Weights of a small GPT-style language model, trained from scratch on English Wikipedia.
Size: width 512, 8 heads of 64, MLP 2048 tanh GELU, vocabulary 14254.
Architecture: LayerNorm before each block, learned positions, biases, tied embeddings, normalized queries and keys.
Training: a variant of Muon for these matrices, 968M tokens, 3694 steps.
MLP neurons of a small language model. Each row is named by its layer, matrix (down: output weights) and neuron, and shows model dimensions 357-452. Each number is 500 + 50 x the weight over its row's rms, rounded and kept within 0 to 999. Numbers have three digits each.
A block is one neuron, or neurons of one layer that tend to fire together. After each block is what it responds to, as a language model described it from the Wikipedia text at the highest values.

L4.down1968:456511467462566482512473534473584513497510457482507509539554479503583565495500534559534544550477446485521506477541512487432463536534539560478550392510489512506448437461497516591524452535439517532430565574532472517472520537474527455472550552438468524481528582547514454512375561484539403538
Token after a number. The token that follows a number or statistic, such as a table pipe after a cell figure, or total, in, ERA in census and sports text.

L7.down270:556534470463603553546443524501546459483474602536505406582467484547525411482455568452564465486461570576560519612547454545530556560481515449504511544487493480416615455412533511533588527538487526418474503434548441521623586459418546572576570482465571412475577577564498520524450554429514579416
L7.down354:479476631451619523485485487468548525476462559607578458549559419464544436473563431488431552468510488507458434484537506560543441459478589491396460571430473558438435580458525507471523500480597600486503491410493487542460557476552386519461512452471552529431475502449452617488504586511467420505
L7.down429:580464404440561470495500513476516494521558508504429499552457539542508464482475485630470476550475376576605455561541539481504509507588481449487470492445549497440471531530429413570496476492486576417418510586453514497532541417468495535410540524545535539470569453525439522522485510595454474507
L7.down808:457488547432552545466489507501532467496399495512455569590517482533462494461551499500513486523347462517526479427506469556545495533443471504464548519506441490513416526465494507444531412518531451488464485512402458519468521428492408557460560514439517550573472535551515542457481474480508488569
L7.down1225:610512461449441573573524434518519532430572487480561441492597438504505429527418515523500430561478511520518503604531495529487463495485485511521531543443528552559472487391419513501488545489504496495409534555490652624511535520506468467491485566566459422414504566547511581567488626514469446496
L7.down1962:477488489498472471471439488558522465482564499503529437443524577447518563448459433481506564470494572497566520502547550565539481502577504502475427533443478509525472516515524467565573522590532523384537532470457542537546505480538560518387461541403601513546446481445582477589585549456403516433
L7.down2014:454481495405473479644498521377532604518523538458612402508492404460455464374530407581528404504474400454539463436552509546550541583530423499512441598538467512483469504550515544507397556556545547502546488400546521523407557477498497509560527492483398488550508459476465520507431489499525488509
L7.down2033:470609531462502417489577514411453516595503531487426470540500434422475562424504459431426509479487443551537538465439521578467530500542485446531448532515506473529552486538424503455506501490442439509443602469457464567467556423429572433551582493516465494420480470492476483524556406481517523583
Preposition "in" after phrases. The word in (sometimes on) after a noun, superlative, or verb phrase in prose, as in best winger in Israeli football, translated in English, in 1992; also 's, its, their, and coordinate digits.

L7.down86:463488512559580512504496442562565442556535523482417534489498522597593519548544406515437429502508525541534459563531550540510550573413577520609435409511528499588502402512542584559521537533578540570394476548493558526462466453509455569507533478466578472491584526449463501544479542490445537477
L7.down107:414471546464564504490467549433550498517467403453534482564479553573565551556471451532523473620391419452426559401527535538563498517473479450479509511404533460415483462377484554499501473445503515523501414493539481496463527463442486566495510499496629475534497470467509501432452519489529570491
L7.down278:498556615512511525524439493520502541587479387517445537494542467535512429602513570552405432419582512471494548509546517591563538475494521464535501487530487401518485529528605537485439633534582447481521514550561494610401523555467465494497459489433467513428588547420434553453546578550531573471
L7.down543:518502523552516493527477582568446581500469535454470405489426553450414420444516479488466455508540505539492492508564466497466453510402521477541587553475581474415446371509536502519611471493490442463532461492490444518574474527598506537590478541457495471527538386501459526479559529508633512535
L7.down657:493396506485438564401431460436507487548563481464541585495476514458506505564444496475476459662546504581484554487465531521568513609456492472553460515524421458546475474581443530519436511492575493554505499583449595574440493511459398568535543648567488454398571532492465537548461516480491507546
L7.down658:470467542513533545443462448574501496461588521514631552495433503432412472482508452500417524539469471538530440503505486476444420572495519451494486494518504496502442516529541494559492452498520481443522562499572555422396534516524484533479587421487549533438522569473388413570503498476515404491
L7.down956:586492515477478588485549526499477520387566438515523557573560467540565414536557511482522535595409559510493488535542494446429443507420536463450385616419496548453554414552491529508509483468577475460399494527529548513487551580504486344541497562445486499514576551508435511564508450579534425522
L7.down1458:520510498432454443499518520453535438530545502608538464519506490507487468537518589493550386460524509428512551497476502535490513524570475492473481622541508463424534542465500465543560518536506461484572442516509592527525470486572550537361501499388551556440421420522493516514478476413526404465
Table cell position tracker. Fires on numbers, spaces and separators deep inside pipe- or semicolon-delimited table rows, mostly sports stats (goals, points, penalty minutes).

L4.down1443:462630517508507477478444458471500413450502427540451538522626497544580496488525584472485502448489521430600525510511551538519500550504481426421479507434507509568517423437494511433529460424532417454535583556501436449483452536515501476435460534462584510609440496490589464506472487550530557440
Final digits of numbers. Last digit of multi-digit numbers after a comma or decimal point, e.g. the final 0 in $1,200,000, 26,000, 98.4.

L4.down1322:578504546490546567549462580479457502499552544517509444431567448491538538437528487591544489462588431498487541560464519464510517479411387516428486450474471506497521534534535507496475458481441448455420495490494558477470521548521427572496549572473584471517519496484499485472549489428465483492
Table statistic digits. Digits and cell separators late in pipe-delimited stats tables, especially the final digit of goal differences or percentages, e.g. +1'0', −1'6'.

L7.down22:558463427439565539552496421448619612487467443455538511563454469467523498549507536519581563484494549524483472415554486533427569465448437491448577582519572512434537443495548568374559497481516496544616481423524492518448467502483523585510477427515500520451440490549503524400495540585485494489
L7.down417:516430551527515490555511506497517511504580492513537611478477578510583488568525532494493492500590530412514480515517517581442493468433468550494540506564484525595478478565454550521515525495561626486528425446431544475564489543552542515554459545518477500539480516444456510518460530564431384434
L7.down554:514433541580428477424478504552531515451553621520507541475487492559523445520541483497568527543489517535547596592543428450535512522494536504512436460545450544499487500524446495479570515507528541446528465425394551443508481491473542522490514542476550431555471463554503453536472550436445482533
L7.down604:430400555549540471435448445532532572526442507494515490473505442525438454543514436499496512468530564542524533453520527522417516519471509503523431449528458571495504512462509484499462509491564448514425568457464506614528435456470496517500521553457534532550536541564513471451557512496525561598
L7.down656:551541491536526508475540424488424541544577493478480476457512555504414569570395605425524446445485525463459507505552511521569488583533434499469569576477485482486532588484569519586533452406499480406519541547435483610580445471477461456491561497473519510502606600514499556526476514587512530524
L7.down720:502441571513548558635611432508506511487461565511516602463496494480531489491561550463449524535500539554479552545442486455531591512448457549538466625595434477479454493546537536571464464464495490423474515452527508461546446487497478482475548472478520483509500502573487504486446497457539462522
L7.down934:559536490489501491473450448529462432460530499530489473433542565500492529462503427606485554533561570467471459488501483554514474552520496392574485469609480451497572537578515500532500481447516384422425516539533497534398561534671410549483578509507537505472440555546466442563459609451545553579
L7.down1163:554589489504458558550500483467481504517573456570463521477530563408594554474553589505508490461467493453477465427509472520599617540432531515441482521507505497448509438431546573448559477439423516401464569495503502363493438492574516376462538549372469510445492584458513533585448593538501488480
Number-closing digits, prepositions. Final digit of years, statistics and scores, such as 190'8' in life dates or .94'4'; also prepositions completing phrases like due to and resulting from.

L10.down219:507548550561510566578489526536574488424416509653453400450482514436521547554590487443454570566573570486560586468528516555521510566459501484392572573543488567477450434504511519385552409461601517448516517444523570545557562454591535573567485528451540434524575496431450452582484402414454534514
L10.down234:499624558475511518519529500521562557627416513511446471530485528500512567550541481503544502586539543462582452653557545598540568514572489508545475568494535484509634486470476527463555481458607454459533512554517509438490480389475480495446557485458565487535445431489432463460505429508526570549
L10.down394:518494533555481573507503495467519498561534430441492519424511465536457516384454406449556487415483536514563526512453525300543540584548424497445538487477492460523482455436541505530476596567509524487505589385461450426485518594582525478502499477517491475644463498490471603536560450554525442472
L10.down496:471542530455455456554528441515486431505473557548531573480523504532489458500502578421539553550536597481458498549491463480551609510442537503434514507470546477450465456443436505506564386550491433574577465525508587518535447599497586438435562510473531500464495523464493512523424509517538529401
L10.down531:537501472461552619475475554555488550597489573525538471617524608542606480547523454478479529567525512556472405518580561443491470427540578521482500514490530430416555452508501525363471444503507533463453350496449510503568471550436483508561456535566565455488508429584555428395507497536500516368
L10.down1133:531527525461514494453578604444473469508425445551464562586509455422571544526532542528546512503554577503524580481426524420481508437492498528424565516549450526491531511534449539517475434524525459533569579523567463523433539471504556546531474585420555504527536490449514394457505503472521524488
L10.down1312:558542504543437617498536557540640524488386532586539625506579486471516429426512464434475484430503451540447504548460437557498466435545436403526429499579481466489572464468521497476526578472456493426443445521502575453549526534433508550497462500523583511547619497452541459512488482524404408481
L10.down1882:473545413494550529499548495509473425555544574554504464505544481501553479501516467472437544516498491527591553439464517631498505543469504523490518525529475504516518474512490545566496467547453472509474538514586505573447609550472503447546507530483427555453501597408486504445516422576552383479
Year final digit. The last digit token of four-digit years, especially birth dates in biographies and dates in tables, such as 197|7, 198|0, 200|6.

L4.down769:463432539401509424512566525520494539505522495554508521577558457535530498490507544515558491389547507504541507567478525433362507375458535486495439459399465552428410497479482523441516532401495565556491549518393528455516559514469537479529560405578542538399552552531496476462374592588455393421
Initials and early word pieces. Periods after single-letter name initials (M. S. Viswanathan, Charles M. Williams) or abbreviations like St., vol., no., plus second word pieces after capitals (C-es-are, G-res-ham).

L10.down189:472553456481444446441533529433476495496553482565454613503497635390567522537500474512418534523483422422534524512504513546529522468574422462549561512446546471447445541552502492428580544489568563558500473447549448461464568439519606545486439454529475518542421443475459561446633459606476573481
L10.down260:514511535490442466455506504397525519461496469509496405435436517539558580405501557442500647443468535624462444517587613578436450509488584615435437540562517577499519460498514462484594527583541604523526523461478499501455442408541567476501488536556459461520515569542497546531412498536538470452
L10.down447:415524530515587462550524572541579493454512461498448485429509487452545510498478566467510533537466496544527455465448593561441548451500529546462512517522391499460431588496502482510495549444504451557528470427534493427450517430518493533498583507466585531493525511510389503530548449571441535565
L10.down742:427453454389430487459551541461484474588462473483538527451509527490417493472458487407549513476530483580587489504512488493606482532515581491441501519524546541600513526408489494497563550564478554528468465470544569559458554654529537435509576510489492534485435536455470494543533556437484566497
L10.down867:535578533467580551492513553447417469421429567493546469555513452419487417586447412536518500527497507481541537421498470395434503533496541465496557556440455434509580574569488434423588497448466560544536576451567506507431478543542504509472455499574446487553524552508495582501554449488459479549
L10.down1008:492546409526477449523544475558521542446496568396500532535507453532515375458498531403568411552539520430456540584524473569513479541471486489525418500524521510572532518509525522579436493515467485518529447495519442500464459535455446398524586428554481493461488496608499475440496478566484450491
L10.down1697:447409489524402486547526480488551517545391462444485531409505516503550486531516499492544395448536498553539460503583519519561473572470550475436443613492447539631526575534515446468554550510543434476500525501456478448482473585552479539589505473487480562531543408500519525548388450472506472460
L10.down1981:506460522550526509410512453490555493574479402498498434462494527446573518533548530495568477553467560469608504531557555519467488465493499489540483518525454482477464507511482560469518502527545489576374585457446499422551467472507457569487534462459502377495502537515449594494522532535467537484
Non-initial digits in numbers. The second or later digit of multi-digit numbers in measurements, statistics and tables, such as the 6 in 26 m², the 0 in 40 minutes or 50.50 m.

L4.down651:390442452459539539564534558516461495543482423474498500479415456471481481508466517469501562486453485452533582535434587537537516528451500552572609481483458493499528485381475495420547529506559568517503534465529578539533533540537518502547515492499601536403501484440465430501440504537498470416
Sentence-initial "In"/"On" and "-in". The token "in" or "on": hyphenated "-in" in compounds (father-in-law, editor-in-chief), sentence-initial In/On/For after a period ("In 2009", "On 5 May"), and "in" inside words (Within, Basin).

L10.down296:477534481584502535561528628465516580505451568503550573500520508479470479513601463492544449467556445561417364495515554519521469540471435531514530559552532431603483635475495535552590448456503552528491577487444523507533452577419550499518570462550452484462530449474465505538463463521510533519
L10.down461:573468430483476528566485476614580503469510479569611464476470425508512496495546436475496510532496501464517529557536381541673620585642467399490475529508553526498433559535539541575528521426570513444423513559530490534521513462451535499523504459579481482498499546516467558420577505435482553517
L10.down1126:470531546523515467519548495453503496595537495521464540427538425607476365446506448439437536447469470483540504493481489514568529409370492428481538486531517613535491544490544540493529539476501440523549460535448549455454500544621580551541512469426486492514500460472483507567450499525477599504
L10.down1244:476418456447485507485479537458524595449537546575481536533463578452515566580477395391522584525575540484550537567464450536461503456524488540444590471511524550527445526504521540523531476492617574499543496497498420592550443515389559531450437501597489517568497441506529491470475606503474483524
L10.down1255:537458524485527584474521471600481554515543464576513472549396536490456386376464468483544415478473592498534389500481491567550509518541571520571544503552525545569441454501442427534454508549530461494556507514441528600507447581563617538455527506503427475467486481547529487540496467547449499414
L10.down1364:545509445626505467532462387472544538464557560473473434420496416548477546467525414502511563436490579501475463489510421475481580562469495440519453490465545504472589537467466443509443607437496379542535527512510489605459391560477562532470525527554456543493459502501410526459535511524455476494
L10.down1451:480545492534478538579457510475497382532478530479503517406478459492589474473452516470417554444516454485560484565455458542525518504522506470494518522531512537504452542568412473422515510435413478529482570548498526592536552481501546566484492460548516523527489494544372419500455427518523563542
L10.down1990:535494590563450490445507500502497553541558477499526474613515603579514477516443509546516522505464483577461565526537538556505428540604444560504532486506470486481468555476512551542455496513532439413452372451464398446559437498464513539504524551529518445496460487477448436416478578505613424378
Infinitive to before verbs. Fires on the word right before a bare verb, mostly infinitival to after failed, attempted, efforts, also modals can, would, cannot.

L7.down224:504527481551491470548513512492478522481493537451454550442460479456493517427501442518508485446482549399567522508537467603508524504525475501542506541533561500518500464414533602427559415488508472508526430390475504522548559523497495460515445478469488518560514474509454533562545504466469528481
L7.down685:596457562488473508592498485541509459503452454444474419459410522497392506588421610541414542511481540544599495494507467473565578508453483541491463447412629465433519545545529590549569471444550513491480520476528504589498487543460468508436527466505435469527444484573503556512579491468479596524
L7.down718:502522573562552416504545412485460471506529530511575495522422457443544530552529558496468443553447550507543478537474540563571457562510453502506486562503498474524406484459486544484514491530515589540478566440549487507555506549481503489529466439503413582485521503482388484614523473477514504489
L7.down1018:475542513562515552514566567526568530462542458581444478523548522454491418513522607573529468542517581489423514466537474518497499411509486547500527526568494532502504468491483487416533449504485450514483506508501639453584605546465529486487462481594512443440471475547508489569495433567443515478
L7.down1110:495515487473491484484564547504503507508557476476458519524484576501516442494450475404462446561566559545571608502496531509524547410515431485487535479470478521443449558459539434525577473513526553547519541543487574569439484502485505480498403465473542533503418411531502501496503507575551546461
L7.down1644:451487511538544455459533550558523461377556459481422498519485482554482526556560579552501444577501541510493579535558529404498449376444485445554514527422548534505458439439521478556566442438446485498471502491485523535429549585500447505462427484588517529431525592556443473520481526446574463444
L7.down1689:417545412448525558457452462417592326415486474411496501405458558564574396457491533481457520432528569411518460543581373473528494595582480481507487449550500485475491536524446391499564526426531499478416422524505576564459517509469418495504623535531439558462543432494498507447517490544548592498
L7.down1886:477445527505412461462564543491422499551576518509462445571483508532463502564472455453470568410474469568549449569473515510424516372579456449471466467543511500478471480579475477476481479576549505420509504611453563446474502567453536475491451599471528582493494501552490570478422492515583399503
Pronoun "it" mostly. Mostly the pronoun "it"/"It" as subject or object in expository prose (making it useful, it was revealed, Still on It), plus occasional "on" and "to".

L7.down485:486486487507600536488425491458460449505509534453499450529477547531465494567517408483433501541500452649556507488464574498471513461541527480468499544439542522489587554468530581564461502575543511527506466542453499452524471512415528449508463602564553513492480586494533533611548518414483536470
L7.down536:492526415524471500467461500531454501444554591496389523502465566491429473421482425471570561487510547444518477514476452530553494424478422591478490467480512463541578393614546444504406498535543498513459527520549544464478454503521423357524468501549451495502438406536488506474432498498431555511
L7.down582:428468465532547371543557505452471471552484464485477473508450585545407493560450499468548510552559502472460524616465506567487471468495518489523516421528448554456553521542600503421438611476496574530480456452513530527458513579421317429453594442532543551483544480512585441523532503481552498538
L7.down589:375523558586482472433495501557525486396497552492494495570605518381603512454461490478496596491489466607481514523426454523510485550452488513480558443558476540464476376542542559646564537504509459429461497461513519507558527469502439440457566487410468482445571524505481523452557456466519432592
L7.down650:565475543483532466485544537458506558472470451531511480577502469509489470496566559486483446584470506511509500554509509484565497503520491554416518488479509391490545490516468508493593436512579488499488550559588563493478548501452428510424490497484626565464442506472558462481486470515579489570
L7.down920:371484505521594638488530517435494478498518434527493413479484480519466505556544468581468462533452421527582561435487435512510475467374549402527567438514423532676534449480501504558499575432487548590479532528492507440463509509490598554427420409492476528579447561475499463485489448474495520427
L7.down1062:489498443519508513504459444494484443542586623533541494508501450399474541445503535539423466606605459494487445544400422496516434521456490530530645504450432585493471478513479506523585464438516414460510439507497490610470582480476468465514457503488442469454447556525553550591440568469485579543
L7.down1972:540451570504554554518473522481521556546538561494475480557534492450456447509448427548522533545480509559437571420514370462491565585493575485468445546499466527473544528489509474512385565490474408545588510563479567520537452475478550561482476473513472415449544652517449450533502450475451511526
Table score-difference digits. First digit after a plus, minus or dash in sports table cells, as in −16 or +10 goal difference; weaker on mid-word fragments like m-od-ified.

L4.down754:481447574525510497525535536528563491488546516519518466533505530520500535572519530377610520453474556504463603549469410562421480470465530575582500506449446564490518444511532458600507560455548629428516439501484458519417403451428465441484496501480542517445416463420450518384486459508593470491
Sports table cells. Cells and separators in sports statistics tables, such as pipes, dashes, minus signs in goal difference, and L for Lakers or losses.

L7.down58:454503496554467473522503503484533460554496443555482515454457439497571552605491544503575481555574484516430593536475536551556497433466531489540420520474519579534526573491439415442519602521458415449551598466529525435490452531561533547464535509546510512470522588541477410611451513433359465553
L7.down164:538522413534498490498525502407476503470460420529404539463571578513573517514483486515583498453498566543495475448448551478470511486392482476496473477425455530454472561498503522556465489531427498541510478431438528449507541450478433466469544534455527547603515515539408493586489496497534493530
L7.down221:529575473490582523409495501497472556553497447473562432560560475513600458509471523505535471507473490535445442498558434495532510461465484513451483500458521513439466492486462455477480531470525511521360534516567433481436436507581520452463459480500540508493554562467507587376467498598415484566
L7.down260:537573526519501567458488488464486519447488622473528536524468549582520362492517522420554508496522527515518574465465517542509426482500563495518493539526510508520489572481459458561548509565528471446588501483598563483406435465536463558585537504474539538537561415565496557521494478488468500518
L7.down796:534541588512403501487572441494493439440453441478513551542523547464528542379533492513543485529469562493469463392512545586489449552500579505461393533483513481515459486471487504466338563501519509490485543453487516538412485497471516553481456445553379476490470582431401472511501516489629494467
L7.down1685:475538428440464436455550535518497569446494547498439552502495496537493525608500511523496472482567489425532474474474498423551533419465501471554493471619493489442472597530459501519491632519455526431418617503469469589503464603508505509470538562505480423550499454478478545520466469509495542493
L7.down1834:461450516511521504569440524554517540527530533469573430496466534534417491497526500593490468490423465506482465537460516415587405563472395436471463543354478495606487457498522580480419487497497471518497493430515460512534456513436471608484479482515516500452531550547490475455532539394564571607
L7.down2019:478457466507451491448467551526554550543482427519544510415587570455719423498546449497478544515576382498507543444436491555515495540441544459509506453515421504519514477533462568417378510540523574539606440486552498460476484574484513413525469473538452457463506541547510511475486483521519489558
Numeric table/measurement tokens. Digits in sports-stat tables and in measurement values (speed of 5.8 kn, area of 42.4 km2, 7,300 kg), plus table pipes and column headers like Votes and Attendance; occasionally infinitive "to" (have to pay).

L7.down366:531549546456579517470568533458481392465471595462535566528474519593518507558536555525513523455532543533545533432436558480496628495541498465557426537413548532489604435433485478502506528498613536438406472469477628553627535580404489500400445525575509479585545499596487470550511491584530492431
L7.down617:481501499500541501437532435505493478552509427502517498498497508508521492523518418488485498604552473490437605448552556578399498400521688497561550544478570541466507409510481430542484436425393409472529512503508505482468471454425591478467492476494510479469484557512566471420436502541585434489
L7.down769:487440411459480615519542428603582513434501480450488499478498354485622432502508508473481508453551482527450441539551396504428569599451473508404499514532399407578548479440429474477486479476465421609487501476579513487428480449482422480539468457447520445459470504479510439535570480524497480474
L7.down930:598497486575501527451471468421452594496499534526449361528574485485469397590401445440480479567509551473562448457463453434561539413530584573499513503465500444534482457492535587545481533449493412488564477413549513506475477449439574443578436489453464459441453512490535492534472529464464530607
L7.down1232:512396511502486511520533595485532462461454555563453450556480453424455500509465501508476523622443571538512541450395448411421463466464577599412516481437582578462500580489490522505477488508592554463505577472530568513425651559448527506500465548551509459590473536517563416454439428506493524498
L7.down1602:450448460466575484465513568461522493492375507541466496465388535551448554454485459524560546451483506615461579565507478417492478500542556451485549481489538493428484442556473501425588514479477551434510478546518489450514521516465505470522515457454484504513552540526478418556511547546469523455
L7.down1659:449472510498540466517501533554514520515472513347496369589489505507517509503563521544543443513454574432517464338556439579454501529429382516477536513507497489513475468557494490440475529489400554386566482556555543472542601505469426514402558469514372488472568552554466469488458600623433534493
L7.down1718:460473497442493506633570463507470484501527509521482507518513566416514495540469492496540495456510459580602491445556543464498438493480496537486442426524428501546539443455531502433562453477579459510484500556463466440576504479556539484517518434612458545464430499582491507511504504544425466502
Token after an initial capital. Fires on the second piece of a word or abbreviation that opens with a lone capital letter, such as G|, Z·s·oldos, C·s·eményi, Ger·ês, and J. before a name; also decimal points in election tables.

L10.down74:445504521467459393518548474520504560565505489525535462532498542535488488457448490550494438491401555543433559485473578529529556391495483514536409567545580518495547600422540531452598516548517564506422490518522536476525460466471479480489415443452524488472446545551508669531439454539471501506
L10.down564:410566495534513517570471443437494490458570486543543429393479663405553508524529581551543527517461551571513520526542601583477596515509498427531501459498479511463519382535520572502549545579489580455449430520572471510525535510521431501545541456478522502465487496491520531522507415574513455437
L10.down1366:530512506500531535488465531521605435517499514538442527475430540490570524477429512382531540463451436487597589496418624591561523463552512530385540468449519464411624445462570460526497580501391504559506520507497510516506524587545573436524470525405499560618532530480507501526590569405561547550
L10.down1554:491592559478562526471554542537483525447426466572565533477567425476431408478523503498455475528536492587589490516568636477471490392553551556495596504496541569496475510567638593513498519577469563459476534549531519508581504468494614574503427501452533454469521510509510411495571479493452506520
L10.down1646:495458490519560552517466482498490547517606454554594520484491472503423482440599516469522565499438589512594408562603523508488539511547582537459585491549530570435499530569477473449419532540483627473442510520507575524550439477404536537519563528476475513465439509488585488556397485525474542384
L10.down1829:496469528525541531442551458468567506552556535561547487455509498478430501495520541462436528574518521521500492466514488548554485483494481586529469498463448506550553466477513533506432498515569453472504468528457462645429501533476520508567554531564469542441423533488485582502436423541510533459
L10.down1899:499568460512491460595500422513457508460548524444494504501544413473531581471508553524523433466466478511503545555561482527567541519544435495471432519449489485527539529481530470559535481583519596453440506477521439601547536478530457543477535521520557505571469528429516492461413399509497582510
L10.down1963:376449487444517413548509488412453571558585424552506520497479545570564464479451481508519487544535462555503510503502584441615477534553474478541480636451512553548557570569546574481449477501535521410488563579438555633503421497465538433533468418572496470448562473572494559510546499466546484479
Time-introducing prepositions. Prepositions like In, On, Between, during, from that open a sentence or clause, usually right before a year or date, as in "In 1998," and "On 5 October".